Weights of a small transformer language model: MLP 704 SwiGLU.
MLP neurons of a small language model. Each row is named by its layer, matrix (gate and up: input weights) and neuron, and shows model dimensions 112-207. Each number is 50 + 12 x the weight over its row's rms, rounded and kept within 0 to 99. A neuron's up and down rows have the sign that makes its largest values positive.
Before each neuron's rows, "fires after" lists the tokens most often just before its 100 highest values on Wikipedia text that the model never trained on.

fires after: "20", "19"
L3.gate414:23 44 30 30 41 49 49 51 46 58 60 60 54 57 57 47 56 52 48 40 38 60 42 59 47 51 20 62 49 37 55 50 61 46 38 51 45 40 24 37 49 72 53 70 37 39 24 51 55 42 55 48 50 63 50 52 70 56 48 44 41 49 32 55 62 61 41 46 32 60 28 42 42 60 40 32 54 41 36 46 42 41 42 51 39 58 29 53 51 48 78 50 54 44 33 65
L3.up414:21 67 43 28 35 58 37 35 59 73 47 67 71 56 41 66 20 50 58 43 74 61 45 67 54 63 46 39 66 53 55 47 28 38 62 74 62 68 50 69 41 38 47 53 54 52 29 37 64 63 20 49 57 67 53 66 63 43 54 44 28 44 53 52 70 61 25 62 50 39 64 64 58 44 37 42 27 60 61 66 37 58 51 47 34 56 47 52 50 30 35 66 55 55 47 72

fires after: " ", "or"
L9.gate148:45 36 63 68 42 54 59 84 33 47 39 69 58 43 45 56 49 60 48 47 67 54 61 77 57 66 67 47 44 49 47 68 46 50 39 71 48 70 49 39 50 27 45 48 56 51 54 64 51 56 63 55 41 62 44 45 53 55 51 64 35 74 57 77 61 73 58 62 62 73 44 59 39 55 45 47 48 47 54 48 42 73 16 48 47 63 49 33 45 43 49 73 69 62 49 68
L9.up148:41 33 33 53 54 53 60 58 34 46 43 48 52 22 69 63 45 51 52 49 46 68 56 54 50 39 60 42 27 32 59 55 60 62 44 63 38 60 60 52 48 66 51 34 49 45 40 53 48 46 28 61 46 54 39 40 46 56 41 39 50 30 54 47 38 29 49 50 51 63 45 43 41 60 48 42 58 40 39 50 56 50 56 63 41 36 38 43 44 62 74 66 55 45 68 33

fires after: " |", "|", " Opp", " |\n"
L9.gate197:71 54 41 35 39 35 39 36 61 57 46 53 42 68 54 52 59 51 60 58 42 46 61 43 32 50 57 49 71 58 54 79 66 34 45 64 56 52 42 38 55 51 48 61 62 51 66 67 71 52 44 43 66 47 46 44 51 54 38 71 41 50 41 49 65 49 31 37 18 44 49 68 62 47 57 62 60 60 62 44 51 48 58 56 36 42 48 39 75 47 44 28 46 34 73 48
L9.up197:39 39 29 37 56 67 56 38 49 46 48 42 43 60 39 38 63 67 59 66 58 41 41 57 57 59 50 49 63 57 38 59 58 50 57 33 32 69 17 42 51 48 50 60 23 54 22 41 77 56 61 41 48 55 66 46 63 29 69 65 53 60 51 52 52 45 51 47 33 76 41 70 43 55 68 53 50 46 42 67 50 55 49 46 47 63 37 34 75 70 66 41 57 54 60 58

fires after: " ", " |", "–", "|", "."
L11.gate387:43 62 61 53 65 59 47 60 44 27 26 57 37 54 53 52 57 50 58 51 32 37 47 36 35 43 59 44 50 57 56 70 67 47 48 32 54 60 35 57 33 56 51 51 53 41 56 34 31 54 49 64 38 47 61 44 30 59 33 53 58 37 54 35 52 55 68 61 55 63 60 33 48 53 37 59 45 57 48 67 57 55 46 53 44 59 57 64 81 48 45 51 55 58 64 53
L11.up387:25 59 38 40 52 55 52 75 43 46 34 58 43 36 58 32 57 37 35 44 54 53 53 25 53 51 56 48 47 38 44 42 46 53 52 54 39 40 30 57 50 70 42 48 43 59 64 67 40 45 55 62 51 45 43 56 68 59 49 43 43 32 37 87 40 41 67 61 40 76 69 53 72 42 32 54 51 36 52 48 63 57 56 34 49 24 52 35 58 56 44 35 41 56 64 41

fires after: ",", " ."
L9.gate23:42 75 62 63 61 35 58 50 64 49 54 34 48 55 45 71 52 43 50 47 57 60 36 54 66 39 69 55 55 66 56 66 36 35 59 51 55 48 43 37 42 63 48 55 51 58 37 60 48 51 57 46 45 57 64 45 40 60 58 35 49 53 48 37 46 39 60 55 55 41 53 39 57 87 43 46 37 60 37 53 55 33 35 47 52 48 46 50 52 46 38 45 45 48 54 46
L9.up23:52 56 45 48 50 43 68 60 65 79 53 67 64 50 54 57 38 60 44 52 24 45 38 46 32 46 44 48 56 48 48 55 55 49 57 61 59 42 56 65 38 41 48 68 75 55 46 59 47 79 50 54 44 63 48 60 65 28 58 41 67 68 50 66 63 49 35 56 38 46 62 54 67 44 45 38 39 65 58 46 43 48 51 62 38 47 43 45 58 70 50 49 55 29 39 44

fires after: " ", "11", ","
L8.gate481:59 64 73 49 49 35 56 33 81 38 69 27 76 60 32 61 55 40 66 45 43 73 42 58 48 48 76 55 48 27 78 73 33 53 56 33 59 63 41 42 60 35 49 51 46 47 38 55 52 46 23 51 53 39 50 41 42 79 51 56 48 73 46 52 50 47 31 38 47 65 54 53 63 62 72 63 54 23 40 52 38 50 35 48 58 61 64 37 54 65 55 53 39 41 42 40
L8.up481:64 50 61 64 50 46 44 36 57 54 36 27 68 47 41 48 44 65 31 43 46 45 49 53 47 53 46 43 35 37 48 53 39 23 47 68 53 41 63 62 59 38 52 49 64 37 44 65 60 46 47 36 43 59 51 38 56 57 60 62 48 57 48 41 53 71 72 49 27 47 61 49 47 44 66 36 57 50 70 77 27 50 54 49 49 65 51 36 51 64 45 61 47 40 50 44

fires after: ".", ",", " |"
L8.gate105:58 30 50 38 54 60 54 46 66 52 77 66 36 60 41 55 59 67 49 64 51 48 61 62 62 54 53 53 38 41 66 58 49 34 48 67 47 16 37 36 48 45 64 59 54 33 32 62 58 49 43 42 34 53 54 57 49 67 50 46 27 56 43 39 33 67 38 69 50 36 53 45 51 70 47 43 41 56 46 61 44 66 39 58 59 30 43 65 76 53 35 53 53 33 51 36
L8.up105:49 40 40 56 42 64 39 57 63 68 27 31 72 42 57 48 54 64 52 58 58 51 49 44 24 36 54 40 61 71 52 39 50 43 35 48 70 52 44 49 23 40 55 34 43 50 55 38 85 44 48 54 49 49 51 53 51 52 67 52 50 52 41 55 53 67 47 37 71 66 74 45 48 40 39 55 43 50 62 67 56 58 46 62 77 35 49 41 52 61 39 35 35 55 50 70

fires after: " ", "19", "20", "18", "–", "|"
L11.gate454:64 37 60 54 23 68 34 37 30 60 45 43 37 47 58 60 33 59 74 51 69 71 49 86 50 60 43 43 54 53 49 59 59 49 47 28 61 64 31 67 53 73 44 52 51 35 56 40 42 61 55 46 65 41 50 57 28 46 58 44 70 41 43 40 55 34 58 56 67 71 42 45 53 72 43 42 29 57 69 56 50 38 53 51 56 51 55 48 70 67 50 50 64 75 53 54
L11.up454:44 53 60 48 30 35 56 58 49 38 46 42 59 11 66 53 43 28 64 45 54 63 39 66 48 32 30 49 64 26 49 58 84 40 29 36 82 55 62 63 42 61 46 67 46 61 45 39 37 44 70 44 42 50 47 49 41 53 48 54 16 43 39 50 56 56 57 52 38 53 47 52 58 65 44 44 58 44 37 59 56 59 55 48 60 44 51 40 59 60 39 37 54 69 49 65

fires after: "–", "19", " ", "P", "20", ","
L9.gate331:37 58 46 55 45 50 48 48 66 54 32 36 61 63 39 63 45 37 61 46 65 51 57 78 58 35 32 58 55 33 41 60 61 28 55 65 64 38 44 50 26 60 31 60 43 41 57 60 66 30 27 63 41 67 53 45 59 42 54 75 58 55 42 67 49 38 36 64 38 44 35 53 47 44 48 47 28 29 56 57 49 48 44 57 43 53 50 61 52 62 36 46 61 45 49 63
L9.up331:56 74 48 73 48 53 54 47 72 34 44 31 53 56 41 72 38 54 55 51 41 54 47 63 50 54 55 57 49 58 34 52 41 32 41 55 44 59 34 48 34 56 30 57 27 51 40 49 56 33 36 43 46 67 58 43 60 47 62 53 61 46 47 54 39 39 33 46 57 47 49 54 55 59 71 52 37 54 65 78 57 51 60 62 36 51 33 58 64 52 40 57 67 55 71 61

fires after: " "
L7.gate477:50 61 53 26 38 62 63 49 47 41 30 26 34 54 51 65 61 57 48 56 46 39 63 41 55 35 59 40 46 54 66 40 45 57 46 44 24 49 57 46 40 67 60 60 30 71 50 70 52 55 30 34 63 44 29 67 55 43 55 55 42 39 44 50 59 46 56 56 32 47 49 45 68 45 59 57 73 57 64 42 58 42 33 45 36 50 72 46 62 67 63 43 41 48 29 50
L7.up477:50 46 42 47 71 52 47 48 62 62 39 56 44 43 55 46 48 39 52 47 56 44 68 59 23 49 50 72 38 53 64 38 39 68 57 45 53 54 43 51 56 50 58 46 42 53 44 39 36 45 50 66 25 61 41 33 45 50 53 67 63 55 48 47 42 46 51 78 39 39 67 34 44 72 42 48 60 47 52 53 27 54 52 55 40 46 60 25 48 58 24 23 51 61 37 43

fires after: " ", " C", ":", "31"
L7.gate491:48 40 54 66 39 67 37 45 40 41 30 61 32 72 45 44 42 57 40 30 43 45 76 70 46 42 58 52 41 22 55 42 60 46 46 56 50 52 68 33 35 41 40 50 51 50 55 45 53 62 66 46 36 36 47 65 53 12 65 57 72 58 52 46 60 53 29 48 64 50 31 56 62 47 43 50 49 58 71 36 55 37 29 55 27 44 33 41 51 55 44 47 35 55 58 40
L7.up491:67 56 47 70 54 47 59 55 42 46 15 49 51 43 55 79 43 74 74 26 35 48 71 52 61 51 85 50 48 56 39 44 54 64 52 33 39 40 48 73 54 35 81 42 63 51 48 52 30 53 25 40 33 66 50 29 61 56 46 61 30 50 60 30 51 44 45 59 35 57 38 56 62 66 42 39 44 51 58 43 56 41 50 44 40 50 44 57 70 46 50 31 44 65 58 43

fires after: "19", "20"
L2.gate16:25 55 52 53 58 47 41 60 60 41 48 62 65 47 41 40 66 33 36 55 52 54 53 60 56 62 15 62 68 42 41 64 55 43 49 35 60 15 25 39 49 62 46 54 24 45 49 68 60 29 51 44 27 67 42 58 48 51 65 36 25 34 49 27 57 41 47 67 34 61 35 39 43 57 44 19 22 38 44 46 43 64 51 51 58 58 54 65 37 54 51 56 55 45 40 45
L2.up16:72 61 33 37 69 50 59 34 45 64 55 41 58 22 33 65 64 37 60 46 33 37 66 63 68 66 58 58 48 35 47 56 44 55 50 44 50 46 30 52 55 62 53 51 31 39 39 36 56 37 32 52 28 38 44 54 55 47 59 73 44 64 46 37 66 39 61 60 56 36 54 46 48 67 49 31 51 14 64 52 43 31 47 44 49 50 28 49 57 56 45 45 47 34 36 50

fires after: " ", " |"
L8.gate300:29 52 48 41 72 59 47 66 41 59 43 37 51 38 39 61 57 46 37 56 40 47 62 40 59 29 61 37 51 55 68 42 45 57 45 41 43 57 44 73 63 45 41 38 44 46 61 51 38 52 31 49 45 39 53 67 32 60 53 57 20 64 52 63 42 43 47 51 69 71 32 52 43 54 49 71 46 34 66 73 65 53 45 33 46 36 52 28 65 38 45 33 37 53 50 48
L8.up300:60 57 40 75 58 49 61 59 66 49 47 50 46 50 61 34 62 44 32 61 40 47 44 31 58 57 36 39 45 28 72 49 31 51 38 62 33 53 55 37 71 30 42 47 63 47 43 57 73 56 43 42 68 42 50 45 45 50 64 45 24 46 36 48 43 53 60 57 55 51 56 54 48 58 25 50 33 42 46 41 27 47 57 40 52 58 79 44 49 63 52 48 58 36 45 55

fires after: " ", "–"
L7.gate382:57 64 63 21 56 47 51 51 56 61 57 32 46 61 37 44 43 48 54 50 44 61 73 39 46 52 46 36 39 50 75 65 48 55 51 50 66 50 28 58 52 67 56 36 36 41 46 30 58 45 40 46 68 38 53 51 55 60 45 56 55 42 49 30 60 62 51 43 63 54 44 44 62 78 51 42 45 57 47 42 42 59 33 46 55 54 38 40 40 50 34 63 50 56 63 51
L7.up382:59 58 57 46 60 41 50 33 43 57 62 46 51 55 60 42 64 52 52 64 46 55 42 63 46 33 51 57 39 50 82 44 61 54 65 47 66 26 41 73 41 56 53 47 41 25 48 48 42 70 64 40 55 74 39 48 34 68 57 33 38 43 59 58 45 55 52 55 45 43 58 57 58 34 55 39 26 53 46 47 34 55 65 51 33 41 44 54 71 37 52 65 50 43 57 38

fires after: " ", " |", "|", ";"
L3.gate283:71 30 40 64 55 50 47 53 66 38 58 52 51 44 50 60 74 65 32 63 58 54 61 57 33 51 54 75 48 51 44 34 55 52 30 51 54 53 46 48 54 53 32 50 36 66 30 53 65 32 42 50 67 50 56 61 50 20 56 65 38 76 46 26 42 65 58 41 57 54 60 39 61 55 33 74 54 57 56 61 56 40 58 45 36 45 43 41 42 41 49 37 61 42 57 58
L3.up283:65 41 48 57 37 37 61 50 63 41 42 34 59 45 37 38 57 56 33 67 66 52 42 63 33 53 49 61 30 35 33 32 46 44 28 69 51 54 45 59 62 55 19 44 42 61 24 50 41 43 42 64 57 52 61 50 59 43 57 74 48 56 44 37 50 71 58 31 61 46 47 38 50 51 28 59 70 51 50 76 52 47 65 31 44 44 44 43 51 45 52 34 51 51 64 57

fires after: " "
L2.gate627:54 54 52 31 44 46 58 49 48 44 31 36 39 55 38 69 62 55 66 34 50 37 63 52 56 18 72 37 47 57 59 49 49 47 57 56 48 88 41 63 56 39 39 29 37 51 59 44 58 81 43 32 39 37 62 48 42 52 40 49 57 62 55 53 70 31 44 50 35 31 45 32 78 44 39 89 60 60 39 45 31 38 59 55 31 46 44 55 63 65 47 30 44 38 78 67
L2.up627:54 63 47 35 65 47 52 43 44 36 36 63 53 51 49 74 39 49 53 47 51 67 32 55 61 65 57 43 43 52 41 48 38 59 51 61 45 54 24 49 23 33 48 55 44 50 34 57 50 31 61 74 70 33 49 55 64 60 66 52 63 19 59 59 53 40 33 60 63 21 30 62 61 68 49 57 49 38 40 34 60 50 52 32 42 48 64 49 59 44 45 42 59 36 29 54

fires after: "20", "19", ","
L8.gate298:43 45 21 55 53 51 36 48 42 54 36 62 50 45 60 51 43 41 46 60 48 42 62 54 55 47 51 62 65 44 43 60 54 53 33 20 49 54 45 36 26 39 75 54 41 36 64 57 50 44 52 66 24 48 53 77 44 72 74 57 57 65 29 32 61 40 54 65 60 56 39 46 62 67 48 46 39 54 35 49 42 47 50 72 73 51 32 73 45 64 59 60 57 42 51 26
L8.up298:44 51 43 42 51 34 64 41 62 61 46 48 49 56 68 48 55 50 48 44 36 66 43 61 58 47 42 50 55 66 51 35 57 59 52 15 59 49 63 18 20 61 60 46 50 22 59 45 31 48 74 43 55 49 49 68 56 40 56 53 55 53 40 67 38 61 65 29 60 41 57 37 48 36 34 55 30 40 79 65 62 51 42 55 56 61 38 50 62 54 56 43 47 48 45 41

fires after: "19", "20", "18"
L8.gate604:53 56 54 46 70 47 69 49 45 30 42 79 57 47 45 60 37 39 63 44 51 42 48 52 52 47 50 47 69 35 45 66 68 29 39 50 61 46 57 45 37 46 60 70 56 47 70 63 69 47 40 62 59 35 53 39 59 38 50 45 25 38 36 25 42 64 52 61 56 45 64 29 54 32 53 56 47 64 50 73 48 55 59 63 67 58 57 62 45 24 67 21 44 52 56 32
L8.up604:59 62 34 52 51 63 67 54 39 35 54 61 62 47 48 62 44 77 77 60 42 63 67 28 36 62 29 33 37 49 60 39 53 32 35 53 36 60 59 56 54 68 55 47 34 65 48 57 58 50 54 52 39 67 49 39 56 60 57 63 41 32 45 68 61 61 42 40 66 62 54 52 55 72 59 48 45 44 39 38 39 69 53 65 78 35 47 73 49 64 60 49 65 80 42 53

fires after: " |", " (", "|", " the", " in", "-"
L7.gate297:43 39 60 58 27 64 62 58 59 44 27 34 54 72 51 39 57 40 36 67 44 45 55 60 58 40 43 40 59 59 55 43 59 44 56 66 64 44 51 66 26 55 54 63 43 64 27 51 38 65 51 57 40 50 57 59 50 34 39 37 75 70 72 46 41 42 54 40 72 38 35 53 54 46 40 78 64 64 47 62 38 57 71 46 49 65 44 60 42 48 53 39 36 50 44 59
L7.up297:48 60 47 30 50 47 47 44 48 58 48 55 24 47 29 66 44 49 44 68 53 43 41 53 43 26 43 34 39 54 56 55 45 18 53 33 16 58 41 55 55 44 55 46 50 58 40 47 37 53 50 46 68 34 55 40 43 53 25 56 62 59 53 44 62 26 64 39 43 77 35 47 60 81 60 62 54 46 58 48 60 66 46 59 56 37 72 44 40 57 58 52 46 63 47 77

fires after: " the", " ", " mid", "19", " Rang"
L6.gate215:39 69 39 58 53 41 58 70 37 35 47 39 55 46 33 40 25 65 40 61 72 55 48 42 66 62 35 65 56 48 59 56 51 44 59 43 55 80 46 55 53 81 37 59 35 68 52 52 66 48 38 53 45 34 60 27 59 53 41 36 48 50 57 62 48 47 57 47 62 56 39 54 36 59 69 41 41 64 27 31 70 51 50 63 39 58 51 59 51 55 23 39 64 57 72 61
L6.up215:44 49 28 61 34 55 54 50 53 31 57 26 31 21 45 80 49 41 40 50 62 52 49 62 51 45 49 70 69 50 49 37 44 45 48 60 55 66 36 73 45 43 33 48 48 47 45 56 62 54 34 52 46 57 39 43 52 54 33 43 46 69 41 49 56 48 36 69 66 48 47 47 67 61 63 62 26 72 55 81 32 62 63 29 38 43 40 36 44 32 66 37 53 46 36 60

fires after: "20", "19", " significant"
L8.gate499:42 28 52 36 50 57 44 42 39 37 45 44 68 46 46 41 39 50 50 60 67 45 36 56 53 41 35 57 69 54 43 46 48 35 32 43 44 66 49 51 40 24 74 29 22 38 56 40 62 29 62 46 48 42 45 45 50 70 35 57 37 58 50 78 47 68 32 39 64 38 55 37 43 55 49 44 77 42 62 47 27 38 39 54 40 75 18 65 54 48 69 57 63 43 32 34
L8.up499:63 43 51 26 70 30 50 52 42 64 39 70 42 30 47 32 57 58 61 45 62 60 47 39 52 50 30 50 31 56 53 42 61 50 45 58 52 38 51 38 39 52 42 51 41 52 47 40 26 59 51 59 49 78 54 61 18 46 99 62 51 48 49 68 34 56 49 65 62 58 60 29 40 34 29 52 81 56 57 62 34 51 50 33 47 59 52 59 64 59 68 56 55 47 71 48

fires after: " ", " the", " a", " The"
L3.gate217:46 50 75 34 54 59 49 47 61 35 28 56 47 34 29 75 67 43 53 44 85 54 80 50 35 63 39 46 52 56 47 47 30 67 58 64 53 69 52 47 52 62 35 49 59 52 67 52 57 65 45 50 53 42 58 51 43 56 54 60 52 61 67 48 47 52 38 39 59 47 39 70 50 39 64 74 47 36 63 77 41 72 48 24 56 50 70 37 62 46 39 35 54 30 77 66
L3.up217:76 47 43 43 55 61 26 50 41 58 39 59 39 46 27 47 51 52 35 63 78 33 70 43 52 73 55 39 47 47 45 59 48 60 53 74 45 71 60 61 58 42 32 52 63 33 50 53 67 42 39 62 61 51 76 36 49 34 49 40 48 55 70 48 45 66 34 66 54 65 41 49 47 50 56 51 36 50 66 70 49 69 67 39 61 34 68 49 49 58 62 55 72 29 56 52

fires after: "19", "20"
L3.gate485:47 57 66 46 45 31 38 31 52 54 55 55 62 42 50 70 50 30 40 51 41 47 60 62 46 22 22 43 41 34 53 53 43 47 55 50 71 46 21 42 48 71 70 60 45 58 31 69 57 67 41 45 45 52 57 40 65 58 61 53 38 27 61 39 78 43 34 58 33 48 27 37 42 72 59 51 35 38 44 32 27 46 50 61 41 55 53 64 50 67 69 33 40 29 38 62
L3.up485:53 42 54 56 58 49 48 53 56 49 54 48 75 56 44 51 45 42 36 52 45 54 45 68 58 48 33 51 62 53 49 63 38 65 43 42 63 23 38 39 28 55 42 56 45 25 77 32 33 22 62 68 48 59 38 66 58 35 67 65 25 28 22 44 38 21 48 49 41 53 50 47 80 51 60 30 45 57 55 45 43 36 33 57 40 66 37 44 53 45 60 53 64 34 53 68

fires after: " |\n", " g", "-", " a", " n", "|"
L6.gate284:49 59 53 46 59 49 66 32 58 41 35 70 63 71 36 43 48 58 51 40 56 54 44 53 40 37 56 52 60 53 48 63 25 53 19 60 48 48 46 52 45 43 39 51 27 60 25 51 64 66 48 40 37 60 53 31 47 60 56 60 52 54 79 48 52 47 67 60 44 41 49 39 48 59 47 63 56 41 49 56 31 58 53 84 50 48 49 60 60 46 62 51 25 52 63 37
L6.up284:46 46 65 43 52 41 54 72 46 49 45 51 29 45 66 44 68 59 30 51 28 38 53 52 59 41 55 50 30 62 35 21 70 39 61 47 35 39 43 52 62 49 55 47 44 49 57 64 76 52 62 49 33 50 46 49 80 60 50 52 56 59 46 54 56 44 58 50 30 53 45 57 42 71 41 33 76 50 38 42 33 60 40 59 62 50 63 44 52 63 45 62 57 60 38 36

fires after: " B", " R", " |", " b", " D", " on"
L6.gate62:42 56 36 40 58 40 38 48 55 39 44 38 51 66 53 69 43 78 52 51 45 60 47 44 65 39 55 43 53 57 58 40 58 67 41 66 41 31 29 58 30 41 41 56 47 50 59 42 49 62 66 47 43 43 70 39 50 70 50 43 60 30 48 42 42 51 62 31 75 55 47 53 67 48 53 58 51 55 46 49 42 41 40 48 64 60 52 44 59 47 56 36 78 49 53 61
L6.up62:45 34 39 58 39 44 46 34 50 48 29 52 50 66 78 47 48 51 53 53 36 75 32 69 52 70 52 67 62 45 34 55 44 57 46 47 63 49 53 55 43 52 69 48 54 55 51 29 45 24 59 44 45 46 36 51 42 44 45 54 57 30 55 56 48 43 55 58 54 63 54 40 51 55 40 52 46 19 41 70 38 39 38 42 49 38 37 47 49 49 31 48 38 60 45 39

fires after: ".", "00", ","
L7.gate437:58 56 32 59 52 50 41 62 57 53 65 66 56 56 30 67 33 73 53 57 42 65 49 53 46 58 56 42 55 64 49 67 58 74 35 67 47 65 60 73 48 46 34 54 45 62 54 53 49 32 44 48 34 42 49 45 49 56 45 44 44 57 31 45 24 44 53 70 46 38 63 47 51 54 49 51 57 61 50 62 43 26 53 44 48 48 35 29 71 51 43 52 48 29 49 44
L7.up437:43 51 41 52 57 45 51 62 25 53 52 52 46 40 79 34 52 56 54 46 75 57 51 42 45 57 59 32 54 39 63 59 63 47 62 30 53 49 77 59 54 70 44 39 47 51 62 53 37 37 51 44 51 59 57 51 43 43 54 51 56 50 55 42 48 31 34 29 65 74 70 46 48 55 55 47 52 39 65 34 60 52 66 38 51 48 56 45 76 49 61 46 67 37 27 45

fires after: " B", " b", " a", " Bas", "B"
L6.gate366:63 37 45 39 52 43 52 49 32 31 60 39 41 63 55 56 60 33 72 55 44 47 58 31 56 47 40 39 26 45 27 29 50 63 16 59 76 41 36 51 21 39 58 49 58 55 30 52 49 30 64 29 43 34 40 50 53 40 33 37 59 41 35 29 41 55 78 49 69 22 27 51 58 46 39 51 62 51 45 51 66 39 42 55 65 54 38 41 51 44 47 64 56 43 58 66
L6.up366:43 46 48 44 39 39 64 34 52 80 44 49 45 57 51 59 58 51 58 40 62 78 46 42 51 22 40 50 30 37 58 51 24 42 53 41 27 56 42 50 24 20 61 61 42 61 35 36 38 36 34 61 33 49 46 32 39 35 47 43 48 47 33 26 46 68 68 49 56 72 52 41 45 63 33 46 65 40 47 56 50 22 68 58 52 45 39 52 69 55 52 46 42 22 49 27

fires after: " |", "|", " R"
L3.gate561:47 50 24 57 42 51 42 45 51 29 64 51 31 62 38 72 59 57 60 55 49 53 32 58 39 52 27 46 40 41 41 53 50 55 58 49 47 21 53 49 51 42 54 39 62 81 23 57 65 46 65 46 54 48 30 51 46 43 55 64 38 67 43 60 50 37 40 49 61 58 61 53 78 57 43 42 66 21 55 41 44 49 45 39 67 72 47 34 51 52 30 35 55 22 50 63
L3.up561:46 52 45 72 61 69 48 40 35 13 57 49 50 53 35 75 59 58 37 39 36 44 39 40 31 64 55 53 42 33 43 45 42 50 52 26 17 37 41 49 58 45 53 36 63 51 52 39 68 49 69 47 57 44 43 40 62 46 44 73 60 61 56 55 79 26 72 49 49 47 57 53 61 50 55 70 63 49 46 23 38 46 38 30 54 37 35 39 78 58 48 29 49 38 54 42

fires after: "19", "20", "D", "17"
L8.gate58:46 57 40 31 49 41 46 47 43 60 43 53 63 57 39 47 66 57 40 67 39 39 56 45 53 37 56 50 61 49 75 51 48 28 39 25 36 37 42 47 33 74 52 58 53 38 27 53 29 48 47 67 35 31 33 44 67 56 45 52 51 46 25 42 50 58 50 65 46 61 55 51 47 50 65 54 46 50 56 55 39 36 50 55 61 71 56 58 61 46 40 36 28 35 37 46
L8.up58:66 46 45 45 32 15 53 37 40 72 43 53 61 68 43 36 63 17 37 68 32 26 43 36 62 39 52 49 64 39 46 49 56 47 41 34 37 37 30 32 51 37 50 43 46 38 32 55 43 57 59 45 51 46 43 63 36 39 57 70 40 55 42 43 43 64 52 53 51 55 58 37 39 38 32 60 79 49 30 60 45 55 60 54 52 58 34 32 49 42 58 54 55 45 45 60

fires after: " ", " |", "ions", "s"
L7.gate436:60 56 46 53 58 46 47 65 73 66 34 33 41 35 52 54 83 74 58 57 59 28 59 46 64 54 55 46 38 51 51 36 45 54 55 37 37 53 59 52 51 67 33 26 63 53 55 43 65 33 52 21 47 27 44 63 42 52 77 65 51 55 45 37 38 55 44 33 55 48 43 35 57 47 35 59 50 71 56 51 50 40 41 52 35 55 43 45 28 54 44 63 25 64 45 58
L7.up436:74 60 49 55 51 43 41 36 37 51 54 56 50 31 28 68 65 54 50 55 58 51 43 62 47 28 55 40 58 43 47 47 52 69 38 49 56 54 56 35 42 56 50 42 40 69 57 57 42 72 49 51 59 48 34 59 59 42 55 79 55 63 45 27 46 72 60 56 51 50 47 63 47 43 43 59 37 58 61 43 57 40 56 39 45 55 39 35 29 63 51 66 35 38 50 65

fires after: "19", "20", "18", " the", " was"
L9.gate684:58 42 42 38 62 41 79 43 62 31 53 52 53 49 46 40 52 56 61 38 54 56 54 39 50 51 50 65 74 26 41 37 42 43 44 28 53 53 31 42 62 52 43 57 74 51 57 65 52 66 38 42 46 38 34 66 50 63 54 50 26 25 54 53 60 42 38 36 41 48 19 42 61 43 44 27 29 52 32 46 38 50 37 41 45 55 49 55 54 45 56 58 42 67 42 45
L9.up684:56 40 70 43 45 52 70 22 41 34 56 59 40 49 51 42 51 62 76 23 58 52 75 46 73 56 35 67 52 36 45 52 33 37 25 31 41 42 34 57 63 80 70 42 57 48 40 69 79 55 61 52 52 51 60 49 12 51 36 45 45 66 57 50 64 43 40 42 43 38 25 59 40 55 54 62 56 44 54 34 34 70 42 49 31 33 20 67 47 61 39 52 48 61 65 53

fires after: " ", " |", " Ron"
L2.gate152:72 48 42 34 43 65 56 53 44 19 39 58 39 51 49 53 50 65 49 51 50 49 62 44 54 25 56 55 28 50 57 62 35 47 54 64 29 60 35 50 53 52 55 25 37 53 41 41 49 54 34 60 48 44 54 33 32 54 55 76 53 53 47 52 77 29 50 37 50 60 37 40 66 60 40 63 68 27 45 47 45 54 35 30 42 56 71 43 81 57 55 29 31 20 75 64
L2.up152:67 56 56 27 48 47 55 36 58 62 33 36 63 36 44 60 54 48 41 55 39 45 64 36 45 49 68 48 44 50 51 54 31 57 32 42 37 78 47 66 27 36 52 25 35 42 20 42 49 29 42 51 43 73 66 62 52 41 55 56 51 69 63 48 49 46 53 44 33 54 32 47 57 58 38 60 46 55 38 36 30 53 52 49 47 41 59 44 60 52 40 41 61 33 50 51